{
  "num_hidden_layers": 8,
  "hidden_size": 384,
  "num_attention_heads": 12,
  "num_key_value_heads": 12,
  "head_dim": 32,
  "intermediate_size": 1536,
  "vocab_size": 2048,
  "hidden_act": "squared_relu",
  "norm": "rmsnorm",
  "norm_place": "pre",
  "norm_eps": 1e-05,
  "positions": "rope",
  "rope_theta": 2530.0,
  "rope_fraction": 1.0,
  "qk_norm": true,
  "attn_scale": 0.385,
  "bias": "none",
  "tie_word_embeddings": false,
  "parallel_block": false,
  "extras": ["capped logits"],
  "init": "normal",
  "init_std_qkv": 0.0174,
  "init_std_o": 0.0,
  "init_std_up": 0.0174,
  "init_std_down": 0.0,
  "optimizer": "adamw",
  "learning_rate": 0.00128,
  "lr_mult_up": 0.851,
  "beta1": 0.95,
  "beta2": 0.99,
  "lr_head": 0.00321,
  "warmup_steps": 289,
  "schedule": "wsd",
  "decay_fraction": 0.895,
  "decay_shape": "linear",
  "final_lr_fraction": 0.0,
  "batch_tokens": [16384, 32768, 65536],
  "max_seq_len": 256,
  "doc_mask": true,
  "train_tokens": 229300000,
  "max_steps": 6645,
  "dataset": "wikipedia_en"
}
MLP neurons of a small language model. Each row is named by its layer, matrix (up: input weights) and neuron, and shows model dimensions 64-319. Each number is 500 + 50 x the weight over its row's rms, rounded and kept within 0 to 999. Numbers have three digits each.
After each neuron's rows, "fires on" lists the tokens most often at its 100 highest values on Wikipedia text that the model never trained on. A number after a token or word is its count.

L5.up525:441497448453411524461502576468519496467485557481507492512480514491428505607545511365445537510500496462508439470539461482602507482504524468537491493543514534504443546486456505522547557444508453454489432558504524372483525411575368488468499476429504481525509521519484579495530512524454467546531425527512433501465469462512538547466528553538530503579497552521439567585504434489448492493484536472507451517460581485474575497504386508563477477512548464507463465500552543562558552618456461547437618543484602475369417535458496542537562533499567473534601584526449403531567491459449551585378472553462478485459487452541465465570532463532541497509548435522549481595508452437492527516531490476581347459480501504582407414434435603487573453481542462446449509473415536429529594462438510
fires on: "y" 62, " family" 6, "ce" 4, "ary" 4, "ff" 4, "my" 4

L5.up1264:510537440383543473458535559506419405581473527539519562458494538515510442489517560555437530497581516562459530540506477529452491439505465579448471471493427470550497497497500551436598537533452612541447517561465468484567401506409423521483475498454578582451505475481458408465498501437528503427539448500591402533588468540486511513466448517404429445505490540446502471457486446510528548437583456478514520499539530498432523476549401548537461418475461551404582523435467585491476538627458553476434467497535514544463438436441417494534523440498502469396560472576488540505484490450518612561528511516570508584513543479609543476472490544507449509525494421489502463529486548381445663488473490518547392509539542495447520505470488453424521502546396504423502498520484505445505647459468499
fires on: "d" 17, "ad" 11, "la" 9, "ga" 8, " up" 7, "ed" 7

L5.up419:453512521478542539424515501448449388481479534463487449610469512416468507464507553429544479470496525513514462425544478623560417529533453567446458537460586544508382481549451607556525618465508551529525510586443497515495446484530524444471483408525439518638510480513529561509505504597538504568482463466509504429464546497535496443530455464362543446595553475513402452572530601603419545551370501441439547489519511479493601559409421453603426550441537555556441460424498571461489530509503468514582477526472499476474489485527501490557538440589532477499547489506494483508539406512484539540468511466504436498504468553532463517604504512548501430532477416576539500477577428438511402605506453585507397406467472494506486430539472468494555545568522453630399460542495431434501473529501503
fires on: "s" 66, "S" 11, "t" 8, "g" 5

L5.up1137:449502521553477401464471516597540483520615521551491450534528482539492495509516521488408463472517472455551501428467433536484503471448544452513475518576530517368436447544479437476510505544573452485456547590555425455547499412488432438475424445560468512543545523523552450444489517505504559539537495557545521523567423587505513500499552559419396559528519475474520403601436482526493469636506460473541551464476487492537441478536436570422527459516529528536531382419546479522582545479508505579513595561478570477536552533580511515507441492570519454491460521475499516605546523443439514604380444490559540628533481448510470436517486581547489544516500380566475485428444518517411505536403498594482436515486503482480510514515477446468542542501506543428409569544476466520511433553539445
fires on: "l" 26, "r" 25, "u" 18, "s" 12

L5.up676:528462525484414474431412523450546428445467476462435505604504541463422450535496522531488521533524383491530536566576536538533439564489527516524472576533491523524446462488526471530514494515510408466489542516556476506476480390528467528493513495483485473535538582536475440473556507469518512508525470542476483471489641468469540492528492505469473428428513375514447427504459515496530405552511501489498528456501404481562461580446443440391511609459560473548508430470449491589486549487511476511542571463506518481424513488423540418470536572473526506432581544452502492516514514435578491488479546402519510453607397500602550571473512453620481427497618547510505470541431551413491508512473573509470531426511467553537511497505542487399518511476487498412356454560445507469524577507538514
fires on: "c" 24, " un" 17, " " 14, "oc" 10, "cc" 9, "al" 8

L5.up343:496484492548506503391437495488450517458440557633466561536505580510445467560460499533527546442582439463504465478458555486456573543520478539460476547544576466505465460531513504550473545545510519488559393456512539532495508454576459548431503527533528380544486564537539562517529433509539526469505474513491554505458504513441488541473566582420528481576448532435535590511538444468536530512407494419501521482468526474516574568444440559579444437525578607411458500464470558484472494537474476519543452460518474487451505441411505564509448457592541472594414483548503449475481395444490513530533508505551513541555528561504428430492453449506473472513513442457554505442494468472405467504480496535520431466557498479534375441564427551577506518557466484504552472536535536463578490375395441
fires on: " Sh" 19, "w" 17, "'" 16, "z" 10, " X" 5

L5.up797:451420455511509471482450468519523460523603564570543406525459513606452382553529436445463426590494458501384402437568489565530502461502487483545512557530566481561472484609424601519463544531554460514490454553597504454556466450494469466540449466503502464540579521510595485473494590478465494552500527514487512501440412425525460581520441519499479465514549478474505590451489537471501573503484466419461526472509605597466476410402437511546478507492492539425569508530609571446546499518570536428561529462466472489532510518448526400521530532554439531469560415530546585416465430497517478421449621452557515483503433439524475474542438574500483477444569472538519543572443582526441512494429534488462545519545564522490454557443539520500521450579407474479498370507536533397534544440439540
fires on: "ing" 22, "ong" 15, "ed" 14

L5.up1289:462460534501522526445504441543473479505540563476472497480427533462481445521479569466472484551541387435455363526552495487610435425521535488537412467484557475516487522549531498519481566493543485521528480587543394454527411502457443538568445450485570460564549485439558445551566552435538475439577471492526589431435470519487435508439503477502547512557487475476516533451502543471550617552477492401502513518504653460530514442412447530542525508487449525423533517530603429460496495538476534439548474474463462509489536593478435477455471543525437440389523543562465476462453449421469570449484530447501571563444414439525457565502445482536536504513552539506576590477488482509524554438422500493432486439609412516486450500432386442454528557479479487410427472502467528460480599424458626
fires on: "." 65, "im" 10, "ong" 5

L5.up506:477552521468494463526590468510531501487587582542517535466496474608445499546537592515420475590564529532453500508525485496501543443459483528522506549547511499467548480664417641566531488574593446532410399490562440404484435482536386542484444515548588486560492543544502420448476441434586579531502443504514495458493461554495467463379476559406503509517412542523483608523510560570538530459511555421529506555512534475538508505485532538491493470531486583458487514443531487444452639480553467423416501453593508502522504499389455489511495413527530549475609598524583562539552568415536495417447501548521499505546502463511473516489462538487565496528500507502484493496376553496517528519530549435562410460533471525555444482595424593504514520513456524534380529471437524489559527464461487
fires on: "ve" 18, "ce" 11, "w" 8, "range" 8, "ance" 7, " war" 7

L5.up428:490581562476474460475501585535546415496505489544542484446490492543501506554533533507461518492536440544514539522501587501446475510440518583517505577510463449455532503472579435482560534453514470546499488577440531515525488504494494441490446495499512508470539504565618424433442530467494510600539515502611539472552437482482512437456581584541547569531512489493436515474544597538484436439536521524493603457529550431475419432475490499536523568470439474495428450511541494488574522506515499547535571492584436458525457530522565565516395534566544579533475457500523511395511582444450463486393475453541485520470458531557602502488485512543497511627488522574589545479515450502468483577429475512492467583448542529491455433482533433488475462443502440484462462563514521466491451558528545
fires on: "t" 31, "st" 10, "d" 6, "le" 5, "r" 5

L5.up670:574519450466484540472513549571422549496575480484504453477423618561518538555622494500467552387530435539449503499616482534492538514565495489472453518537582520600505480533552483444455581419517463518496500552540423531515413434531535465479549536492454375463538490537492608477425446513589446523533456554533597429549532481517559433442463475452515475551454462422511483592542589526453517465444521488476514480457533533474572444466498442543457495442452499497517579501540583555402543560415546496545444507573492511444527500405508513509422457521591501516566549477519522511499367434470534537439465430417457529493482591558546487555502511508499598516525513493462569494508511546566565514492602518551529589487406520547494424529381466598508497533473419432385466399381456466601546416558507
fires on: "e" 30, "th" 20, "gg" 17, "g" 11, "st" 4

L5.up647:529339487498501445475553471469602469486562523571469490394458547490329510535525452445548572456592432467496495466496462649525499452532454445441473585489576522562555525460470494520494521459521544497490496493548428453493530508558413403471458418575571486589533524504513557501479527524454529516442524602519550523500603433509504519509475601563510501523550514428480537423538618529476585499476460453555457531495560451475490435498543546560552501515449501469471488514486440507475484431546490485513484469522506516559467499451412489549438526561560453457584500521508498505557485505484568547508466514514495522566520466559474447555371505528495456453511568519567557421444519525541451592359599564551464515544523500526517439639506574449530525478506412560473432520509499531455456514579465
fires on: "ra" 13, "." 12, "an" 11, "ran" 10, "ro" 9, "'" 8

L5.up642:363519433430535394499496564456521472471692506529487458569513505489461472498481554448413502453504527485529475463523433472494562407407445605523528469550508508513533506556483544565470492536506466495439578589509426432557457470478431510556432564463480562496545579506503531468498589446494469536541382485531544550489491478404537606423494524465487574575466428499494486462540505565589537520520498548484481473546537485532507476436479539488476472507600517446436462548464438474497468494528495484642528522497541552551408542508510465513467511535459486463453557433437545536495482501564503493442536508504520591543472483565487507584549576514484504450560476459500523575505492483493532466471529467520409524484494592513467564426472465506575434444512509510419499583548398439542441471378597
fires on: "y" 22, "ed" 12, " only" 8, "em" 7, "el" 7, "s" 5

L5.up287:506439431496428513485463505529497454488454525490504466481475488552413406496476360405508510461508465397449479497498529555554465485512503452603476582462549553553475489420514436460458563489488477419471511523611541487514540529487432407516529529529495450477467461443569567541536513586479457501514503572501417532592589484510482546443490504545524517552440523535420523531394575526416590589423560511490535476522572461499449525448488526489501495571557461468596523471511465440521520454438476541509521634521452527489501541493385495559500512534572480417578508413377542529428541486494572488568476436555495431528533498495473370533508553564587522512628528530528499438417544542507459483414517548556442483524423498425503447517523514554595526518501458634437466545432534499495465522502468
fires on: "ro" 18, "lo" 16, "ir" 8, "é" 7, "â" 6, "ra" 6

L5.up299:509455549551508523350402560532562516435413561486476465552520538466367515517528503559527509459443476454447533461517469534528554512489433481449434599522524591469532413498459457549482552583528485454385433537560497418503477514502466525446493474559512568508564535560569538512431544547576507472472474496490497408571447469489502463424514471409590519563392458446388442579475436559469557580451549482438465519473531524407506498455578513574496491514563506546494537513552535502552547529495532480476561478502526457395501542392492534502470368571512533455541480540496540529550460492573549504519414396461457589491520443501522481578536529573487450457490527492546383461406559474517466458519589585514502481504508498440482492510493498517454509510497422590424473515466484528680462442443470
fires on: "vi" 12, "y" 12, "ar" 9, "sh" 8, "ir" 8, "or" 8

L5.up1047:560494553449482569502581468597497492490514487474511480480494483600533515545572500473543519429577480476479532577612512580493502450445499543509498508448492428503421493528491611498469508625524478592521463485476388533554398390421372445518500500535529385495510427589525561519496571469540456490529505576487542435524501429444498393429495507553479467497480426518483538566582623531575568474498511457515549451603548483507451437388492483444490473473414469424544443419546528449506522576473490455524434448503508462499520486408474497570439475572580441418489509515562530415510513514467546522493522496523548585521507609536518503532483528492479503521502467587515465461466540559529537485499601552533533508447458437540474445432511526497564470584521466543463490494433498534588479510522456
fires on: "e" 46, "t" 21, "in" 9

L5.up595:518478534542473493469459475545524392424490544523564467514556499517438467523462489520511498562517613581421469449461480508476545455469480554506493514599488522556528503540465548534473610523413578464430495505581529430494502556523520546476504507519513523506566461504584578428458519474564541470431487589557556374419460495469556551459531535439425576534456492505432546476552503560477544504447584517422505452511561468483548458468455512544472438498579593438509486535532535523477458512483516487461449460566516523557448559425428394519495552620464402483422581492522614497497473460539474580496588464542465535560475481512495510579511514490549443452506516482604506524375521446454537468500557515528425444534422522550353475480409589562483485567553462529472418436454414459580480351505495
fires on: "y" 19, "w" 17, "ce" 8, "che" 7, "d" 7, "sh" 6

L5.up509:502560438437506561508492531525488464524526481495529480568480512615482481626527482439470426514474460484480491427466422510474436583427470531530465523462489452575463423491529505547493571498452398479528483437548448468462496414440390460537394533430470481493521497547540545524486511581462458469585468486569447479635468487502477522511457421530503538640471448473470484608494518489518505498538632463544478527587609477471447484465468476480490535449453499582610477467544545415490468433556426424437436598468509565509373529445524434511609412503496610462501496468430552481461498495586534554448567528511414515516433486536672533477533515481539513483518490486503544404397501481489433575539514475555462503498531530497508448456548511492446489549458516501423450518398417512484493513588534
fires on: "ter" 14, "end" 13, "fe" 10, "er" 9, "son" 8, " father" 8

L5.up351:523479485512568495473481433571442476433544517521463420397513532499512573519560563461385508607569487565508502462524516526585568370493515570468462513527567420574525483572524582472492546512499431419500506451556460481578470471474467390517452504423428518510566547592602528432565525497453436501506554609560525422454441532472495501494417465501427495546526529500510507519566474521474527482472497490466473419472599474543466459456490521496520451561505526455568462474510414364491457578446497518509516497526505503542459550495474465549552587635531478439441595500414559499415471448440540536449542535538504525550402457537537502558482574533521558431411500538471575514500499501457485450431420513542512517543476550534415551449441519494609491632480461562480509429529458441479487506545515
fires on: "s" 40, "es" 11, "e" 8, "er" 7, "z" 5, "ze" 4

L5.up556:423548501493459465502549469487475513397485518555547466531375483592480466576572561538478427503591397517453449516549467536474541413478540539545488471520509511490489454572487522551480477504506498520486458497515442486495454448550468555491402553523508456631509504613554573534506489494545443466594431607527502417532427424578521434448551449494532491557577407501467595626522520478486536515443477505544500433560619478473449531472441591500560463489569484476553547482521495414385522504467542451542510502515453548494523507446519495501371480509551452542519582511556461453573563477522561479479475511466452562501520475531503434502516509607472541521485489503630495470429452515502481537499527463591520528487481478520432358559460495521525546540351442511539423455496486490547584503533500
fires on: "-" 49, "in" 6, "t" 5, " part" 5

L5.up762:474536379446440499473494514500361421410425519472434490507368549524561559497591433483389440414512414453522530490501484513402523520400474548465465464493531437523520460460530504483530590536591535467427478571454479437552428535524364395510549488525564504568531494575551560454396596508508474528478547541578483513580512486488429455450554519503450585442532365478536490634547508465491462466450561460461570592543450543492463493502433492530445580502456490546458543498527518500406550428583544500503458505451462499447529520415448452544571539470610500553602447464557535423555484514513572547445508394512525461470447467507579524520452479590590556506495576555522586451456564477478438567485504495526447532600533575552514508527449451389554562530531464491516373463449479452485473553501540
fires on: "l" 57, "m" 10, "n" 5, "vel" 4, "le" 4

L5.up897:465431505434490498341533573475465508468565533531476452503543573495396547481492592461531515485448512502475397514471449497549552384461459480496445577474575531487463497490529431433476526512527495383521398479502490494565503430465496589521534515508491505500521584514510576543573531551550416555619517522524489459484539473457542506427502515489522501643416459425487517536540461554508563510468559511466492491534547464530493475441538569470446483545553575452496503399431504506534581519533566518431473489421496457431535630463452463538525432501504470492553579549553445534546370480486546513478522529511538508570520529521488508590485496518526468453580436531558591411482539444399532507521460480495404425475466462590560543505420568494487512549407469447351508448493438421584459425539494
fires on: "y" 82, " Sh" 5

L5.up927:435551481518590470452574536415511479415542479463537416411468567515494525423482425459501498514522473564591471391535563490584466512417465541479462485559456505468452510527499548465466479539442433460501436468507473507535387529495412473529461503525533516540524540524548533423544483415517542547605439518487507470565548540392477463448456543507599453594469434469435505562533579443521470498538567372544500581600495429530508485479493581487452511498457454464518527509429569463530489483535518410448547492477484504573386448467550563475545455585496426468540499549480520486490553459542523459403439552480601537490445477551600491411505476562544483477554443484515515479430515515480449472502541490515412469471536484544529407506489533478538473492566512540494524478480406476502450474571510
fires on: "er" 24, "ive" 8, "ist" 8, " of" 6, "end" 5, " " 5

L5.up1311:583511502459556462438564577552468527538453517496480433582488534528525560526507429482472445456525513560545567569598467512461527536349550521465485448519530496441535512560512488514535438497550413545501469419486549514597453489476476461534494530507454469490556575617446479445412594473497563430504444477589508490529564578452544450436489479445466452466530439498504445559561422519481576504535543443463542415552540472501399468562454464475486444436540494495512480485465527532430588495591493526481524466509470409451556561472547429450557480502587500440424548477467582402441484488544528558414493411491495477510509467565549532535528568524503526552515509481495489488443543488525528505503476507554458471490504477532552511596392468415419558479432498489452512485562458513521460534441512
fires on: "mon" 21, "or" 20, "al" 10, "il" 8, "on" 5, "per" 5

L5.up411:422581438545517476444445469477532469507565527461505542479543516529462502550462542530397453494555518499463468502501424523517444477440435540507453485448485450424464490538508514493544556468486428381475504462538488434478475469547515537530447529451529418496459520512491529461465449446553547451569442596530575511568505506447483541472475470438538498500317446526462524514505506476518484498520556396555517577523458510585554509521436449498480477497532489481513515457492506437360480481522493505467485519582552563553451524466471538518536497536500530528556505541525490516522426457499543470483544536486575544550421510528588545432466432456467446476543418485497493496477497514503586505494475488483369484438566513502453500472446482433533426568508522464438501483395523464545562429455461
fires on: ":" 32, "born" 11, "ck" 9, " use" 9, "ate" 6, "st" 6

L5.up1149:499541422554377513477490458544442500467529529640502532508548526525489518547597478543571539473477480517464482411503574611488524563484466551484494524409492514614519456619515472497618620419508506514477475541609519483486454539532503460490436532512513482536494480516523492496434457440539469482525513579529460484465519429517469511523460465527556496500487544470411581427484556617498492588521504536540478576498521464514461481421525531443528520518489550511456434515488564456529556491485451440424471460495487477520484447418483400479534483480563526416529499561520587424496500401555453526578460400550484632447485488506522423571393441506546501529579538477564524435468450439451528496443655531491510515475428566531399431527443551580538507507527477544469440526369438563496449391501479
fires on: "te" 18, " where" 12, "e" 11, "d" 10, "w" 9

L5.up459:427486510470563443470461502458482476502553573557486502544398550463370463511473522436383462546571565506458432458438463481453469417443429539546517460544626469528493452628498520546505484509534343575460423513460519443512477490423463541510536428542503374573590509488601613466466580483504466631452532611547520486547563421477497495465565610434434570554490512459500556514553485460571578550461507484452466484563575490535502482462476501575501453542526541439453598523530509445505488486509461419530495547458622470530400505361464461574513552537458501490487446494478531491485416457575562504578610559567514464562495469512552529522500529484548505483515542515494581565445550479505478503515514617557411477529435514532501474532437473493549463551513490493513517553459470484497525502475512
fires on: "d" 32, "y" 11, "." 8, "le" 7, " are" 7, "s" 6

L5.up840:462444552506421525472559432560454381552444553498465551518523508483575416528537584460503516501528527565453404559629597530466460519518518489533495515373579388615451459595480546487537495466409508465486485486445510458532479458470499514366528553467570471453553491541588589539418551550513436514472490610544507534484557488585526508461497499473508553570557461512418538536523522499503490540396553333487503491610518411520468505406427505562478503449446538422555512431477528447502441439569497477418470523522412462424381544528380525501514476565514556527461479506488479515513495527489517583524574467487555447485482529512490547493469506497516535547431376579501517484496513497475486501546479611461520555526541546516533458467456499420478457477487481424588531514562448450597576366512507
fires on: "sh" 25, "h" 14, "d" 10, "am" 9, "ham" 8, "ch" 8

L5.up372:434518491543461474370443510530548456488546495532574518573507521490602506536453555477473493513473508479459491505524496611498410484482421461476386406468525518527525500479601488589483568543475420418449561501497471467585487539510362520471485526469557504479546539500562510439482555571477469457566475451476539504499458426497509509497516541431580452495563397523455469561449558503475442558455584481519577533581511499601518517410477447561462559434484485533503488484499542469562542512565522517435498449454482451428498589440436387517555526469544552511552516371542551514575387412472449499555531353500519491461509477511506450523502502617512503447531525630507556482516631513427484436423435542437483442467490492586538530485494436544482482477526499461511503470530476501508522526496605
fires on: "m" 17, "d" 13, "am" 8, "ol" 8, "t" 7, "ar" 6

L5.up228:453485551527367446419470479505441371458467524565427453557477553482529396432516589477482517461438433485535486374514524552409488522428558509568492488496508406476496530530526501509554547475593566530495522600419506503593469454488544516446518506552522559512618580636499503452432573589532500496443546532504559480507482508379539490532510544464468467561563454474449446573522407447504487583513481475412605564458499447516492472481408475470405522490494565468507444478542546526487432496597514447474499509426551422486531548395496460529503583475414577519535487485530556436487490438481539616413538368487505489440530466525538460495459486496520548544457438586571536461494572481438514494514458623431437537568534522562551492517505444513521543479445496439462519478560404483560532471563524
fires on: "m" 32, "sh" 23, "h" 16, "n" 9, "s" 6, "l" 5

L5.up1230:440534495578452500483583479486570405408490482477598498438531494506543544598544464547504442499501483517522512501528449463487480566433563485447510485495480522515519434493544531539580555439454458407445537573545430456559489483591503566456490529447491480446576489499692494525520505460534458592512478512556511461518510587526422496502506475550579517565501459507546588497524570468469451477536552455501504609560614505475493508474498473455468569490440448482538484533619454598501514509463504509569531478513498543516489482521530554455490436599508497504411488480496479492498451473527542426425384506511459564577428615523494511508489526524505443583459616532583465555499483535506496443451539439438440571451473471492398490468447509544524501538409402432503503514538458536475632501520549
fires on: "est" 32, "age" 22, "gu" 7, "le" 7, "st" 6

L5.up979:433632536501458479468486442520503401429462511484504467463452587517572484532528530505489599528495444430525410491517409520458430535450509477575474433464476397451451543537549542448586497501478456467498537542583543428508463440517492470410554545410486409490438455451508518511399432474482418616548464574518434473489496568543476439453427490506557498532516431481483559548480444508493489449534528422440645534576497557456618545472462469451465501515533497476507539493543535578493467495540424454540475463475547528498479551472488523486483513493623512489583539458487502502532531480449498573475501512588599518582436592555571590531534476445497494527535479481512546462482608458508514438484591450489363547455515484523401532548464520523518550553437502567470470494409412471480539532423461
fires on: " the" 18, ":" 17, "|" 16, "born" 15, " between" 4

L5.up732:506535490564466490475555581538456451532453472508421438525392505546494444558576542533500401546492507532509505563555467523461530447457582540485499405492495542467517403483468557424493514534504452582437490503427406376588457429423476390511512507550420549472614487535529521468511628502525553454447551493501464329537514524449484427448496544464469514576562554521531397449539554533566473477487506458454542524582523429489415564536550457510479522459599488481500489427484480514523571529588532534412421566496565473514518544529551516519467484552521430500543538384485463522401462490527520475429478456520421511560453551522548498482539463521564489503495484591446594560535559530481555548492508474522484445552466529562512523451444439548499569550429508511427497506480385457579449524483601
fires on: "al" 42, "ad" 16, "el" 14, "ion" 8, "in" 6, "t" 4

L5.up910:475428419537552377478539484465524337521529542492556486478516546486506545452537533446479429517582507450513489489544578587567456460519531581479496575483616546441572483502507566470471555486515434505434581444520546469546478537507493440513523488489446451553458499510496467589474460465455443419537508580494513572444502512502488456501492481396473488481509530511553555506535529582535568497540464480479527458451582551451493528492453560485522500541544495505548496505531440476553475406478505477563504559518521549497500458476478432527556535520475533371465494512403524471504475477514535452558443430473512460409495512586499545535481498580570477544474452501477525495423504422434444490414526578557528443488543574483371509448426495498542559495494574539454481530501509447453487412467579
fires on: "e" 17, "ly" 13, "t" 9, "et" 7, "es" 5, "er" 5

L5.up1150:519394582477539466382421497557527431520497625530539489464504500488470402483493549475574495492566415474476436484509514534556543477430614452582438517452491422547367477503481574500451468509491483473433514565527505398492469447498421511535490458534457485663532550450540421468592511452519561472578447446484582457514467488429385566526452534478511543532485486494494526483462500455602536629469463464440501520539511432573500444478450521494516479447493556459559511510479519464486499487568520480538534487414497469549452502512419503444564523505513537441529535547444584542399414558470524479561630478622556453517493437540530509438503490484577468496556557494615572523485433449499470499445491566436475439582511488462460454402476477542473586446464488398462530492452518482437552477500530
fires on: "." 56, "ing" 6, "," 4

L5.up1189:504522487504452502451547518494399403535502550517476576559426575492557473534522562546405609496527433434500426457520534527458464487458606469518472524438481467505437473453465469483519473458468431494482556520474480448520486455499490502434466525432510478439544468417474507565479450453406497562555485476545478471513482606436452526561563522449586514434477396541553482521444470561527478568482532471509473504521445594464544533545460505496371484552458545533534506413536473465429497449560481455567408521419494502483525480538421611575458432549549533542498541479504565531517501522506599536421567413465511561578464656570595525552566498445436484535521403454516531531516506486541423526509537525532491449485544559443529487523541521516464507538378500543465533615468449396507545477463513
fires on: "|" 60, ":" 8, "d" 8, " In" 4, " Na" 4, " in" 4

L5.up1319:472533481508478384516481473528500489557612588586502547496484522439501351522524521479524597444502445382505471414552528511575522432531517461554466521473534416502484321569567585555456439564523548516484449470473384455530494517484481474502436503588411521510514496514566484476521540561508427517514426465497444507430459498459472558447512517426524559441414487469542528419366467537514517616461434437505507517588493512561460475444472541432545488553548536443535484332439542422579499501489447487480516512531510479535440480437406565443543468551460543445557511484576450537452523538518445493481542487562509509498446554517508513444532442481423488529486443526516584486511445483421392483515539555461524472543513556511400443503535595555506565503465559475547455518557458559564529413419459
fires on: " I" 21, "ing" 16, "I" 11, "e" 10, "ow" 10, "t" 6

L5.up1236:464522437516474469490492521516455358528508494523540468528525493591490562625500476514519555477490437587505522567532465508414465545479459559508494436559558499443416476489528605520475603462482504518438501560529419500505503383422529555518573488458535493423501472501563523562520521466500436564492454590606440376458518526478479447567460486487538584483443421477485487554501574495502474451524482496518554506554502542590502495458474453493422552576475544487502445498464507584480502472482541492493474421570532529527532498509450500555494428477529533468469437476458610521524444487520441623449449425552475549518524553527588497458466528504459576586519563607403548521401532438560517493490520520483486550522483583568468505493445451408520464569479398439432452544457443501466608491457602
fires on: "st" 42, "ct" 27, "est" 12, "pt" 5

L5.up224:447482424582483424438418496533492445422626553496555453642431509531534418529476451515445500497486459448541480416513531566564478456454550501456461427598469558526505489434492538536548513525595636466435483530544477495550492548443486521476443489444527574557473556572531560489451477472483422442443398586475465431449460531455444580525628467496487526530489475490455571567394485599486527612464571519512481576560487540515405441487484591563488521474541589475491608488515454578495511498490525483492496482481472430498560543437460533580566562469545486549456470378545471595589485473405449614491570470540458466590377574504526459480535512526485545437531482524561500536479584544540428471487447503513473476516492513579490476408475444537478488441531504618528460531525498515557475473528545
fires on: "st" 33, "am" 8, "m" 7, "ic" 7, "vi" 6, "lect" 5

L5.up339:444499452495527498481433562610553442527522554480489418577571564538472468459452437509411570504556465536469546508467501540541511542498489594505433488470592550517506483507482654519440688504493512453525471545423461495529425365437436420470498518530492508532516534597486447425515592554489532469521474496575559423485534509428546434480446568462498503592520463489479428650551446501485498428530611469535515560463446473464484474456529484544507562403591512528515449464546470471464491512513486496560476510540474474468509515486497503580470525555512454482493532429516458527486444492564532585473438518521426488626451533612548510505541620469467536590544584486434559504442574505476506565441476515479417528532515599500532527494524436534533524512454443561347505511546454493502524501404499
fires on: "c" 30, "s" 10, "em" 8, "as" 7, "al" 6, "t" 5

L5.up70:489519516512473499453452541593450443451494560456506518549479500557453477538547546592512373433504413523564525502520479453404467502478570491432494532490518590491471479540486457518472503488496476456493433453583471500543537388557379475487504608456435498455535572473516558485506530483597543517445388506483563560525458555515582431449501490471555523555414516502491458631471490581524555607511606370528556482461545558509402501514468499435512398570537494545506389460573498509452520464513491530512541583465529527503476512540427484487521414516475384510463468451520561449576503433550505593479494487511506505519396468536493526527491587541570509501518554569506500455431452545504602526509536470504396444599417475514496547493399457531459554558464561456474552445516471510515458435579547
fires on: "al" 21, "or" 11, "ur" 7, "me" 6, "ce" 6, "(" 5

L5.up550:451536577415555495501552468472533545442469554452544412430417523532483562547606558499542526449434544523552536527599434556469559475578546492494509510555580508439541497494511470470628499485399441471523471486492445521519466466487483466505569607511508484500579592473493602461439514522448453497562500478517566498437531516543589421498461454498620493525521432475434570642525552566546529503467437450546471623459524498484475450511416467518530471474488554526443485425483480598420474552487481536527467526488514537463506542410480458503501602424557435467581495528552462467588518459487521528537447495425510538478504465551522524502538584571505553648492592624493568478504488431494494556474499446528496500461439423529476566630444529470481557510461419487437463459561500498510515538513604
fires on: "ab" 17, "al" 15, "g" 13, "m" 11, "st" 9, "or" 5

L5.up249:409533565523454426447470470567535500472521488510463500557441502522463469534556551549465513492485398535474522459495473625388471531457523505495481436508448451484472470469500413423507552429495513473504514579573561537480475480494546450399485529470548437547494474466467515491523537471482400564476471557532473474580578534459427466496437518412599553495392505530445512498462520480465483475518506503425515585485512461622506514465414501494427545482606487511543652460583454532481535487508415499562496494479517470506490483466539507558444531516506601478606588479535535538464484485482521531561524492505518540553421466537650577487470483535535532502550534492607498479422571507452416550499537549523459557450541516488423503476541497473462508519432443512420522571450517467483496466500582
fires on: " on" 51, "On" 15, "born" 14, ":" 13, " –" 4

L5.up377:474479508522507431421433589562560422507497513460493408517412532474483442470521430505447496505466364432525487454499542523598452520555519487514439554496630477562520476504521513502421465477553449522456444540612446493525573438570450455469542526522513488570565551555505483614577484513410538520433497487555473480547514550604484498458546427485470447455519445477442468558409600520452567592579522529525492599447497468517471477504466509493466635420471530519525492446545463498532534518494596486459446477500499520478499505502507361550520487487498550499528614461468450513530568410532547495569487482514468446486556420587428445472452546544478579521552587600510472579403538493490504565471518585512535532599529492504574512558570517447512447534452531498484484531445485519550520523503635
fires on: "ec" 20, "ur" 20, "oc" 10, "n" 8, "c" 7

L5.up1509:430528395424530507481481477485469377613479562551463648556494545496484449545472497513419512528552503473513414483440468475485525436508493573643509484510496508518519549604490577467571439516559535492442528520442482457514518431424410435542570602512559513495482445488528491525401531452530451467443514597533573484480522473454431529478574585414454482483509384501566489580528461536500491441443418486390599542518478499517492480497458503500397556493536532524571508445522538577423496550572470420507458512432455526533527485493522483565568461505459538442551442450476586420449473564472484477469524562602545457545502537602634542589507539500433502479497485494437621562510562390422471512457502479517404529606554527472459497428509491386501589489453489389513474417457431496532491464460581
fires on: "la" 16, "l" 14, "n" 11, "ad" 8, "ba" 7, "jo" 6

L5.up184:519497507421494416437512496456473457489615511547496502499494507482518516442472455533404600490527451415590510479497435436486443472461541575535491447471573425545510487446520400440449516565490515474403394478432477376537497504445391426474582547525505518482530535492522468550591589574601492556462528463530586468529505555502529447506566477412493474524484470537565493552485522493484508451515546462423607569464490495563493578559522467450445585526490530543566539492500555472407489499599497549479460610430475513446595493529500525438623524478520494483482556457500497444460408390452550438502481452508471420579526464533556479432468555519526495469520500460465572516528600496451486575437430517474482527606518528516542527606495466487477554501457564491540517421543481471478372532433529
fires on: "o" 31, "al" 14, "ba" 9, "co" 7, "l" 7

L5.up1407:433510554568520487481522514572503471523558518537493562430413520508502465517456560480431444520503442439481540401517507502591541444512482535579468588485466458481443533537446583515560497593551475437441596525531519447539430460482361493504495452594529469578608550541499468486552498410462500532529459557554490468504497538457417521559546515465429473504481492512513458461359482505531576455458468501484436536494588424519443452413499496474498542418566461472638460374574445464479495474490521396515524467494499483592545491472512487521515493504487564470558574431450582516525504460586542485572511545558554492535401463559507563581560592556481436445526404513520524446495608557480426445495483467547423494476532584450464509436529534563523484491400485386433481447443463507494634477466560
fires on: " la" 20, "el" 16, "la" 12, "l" 12, " La" 12, "s" 5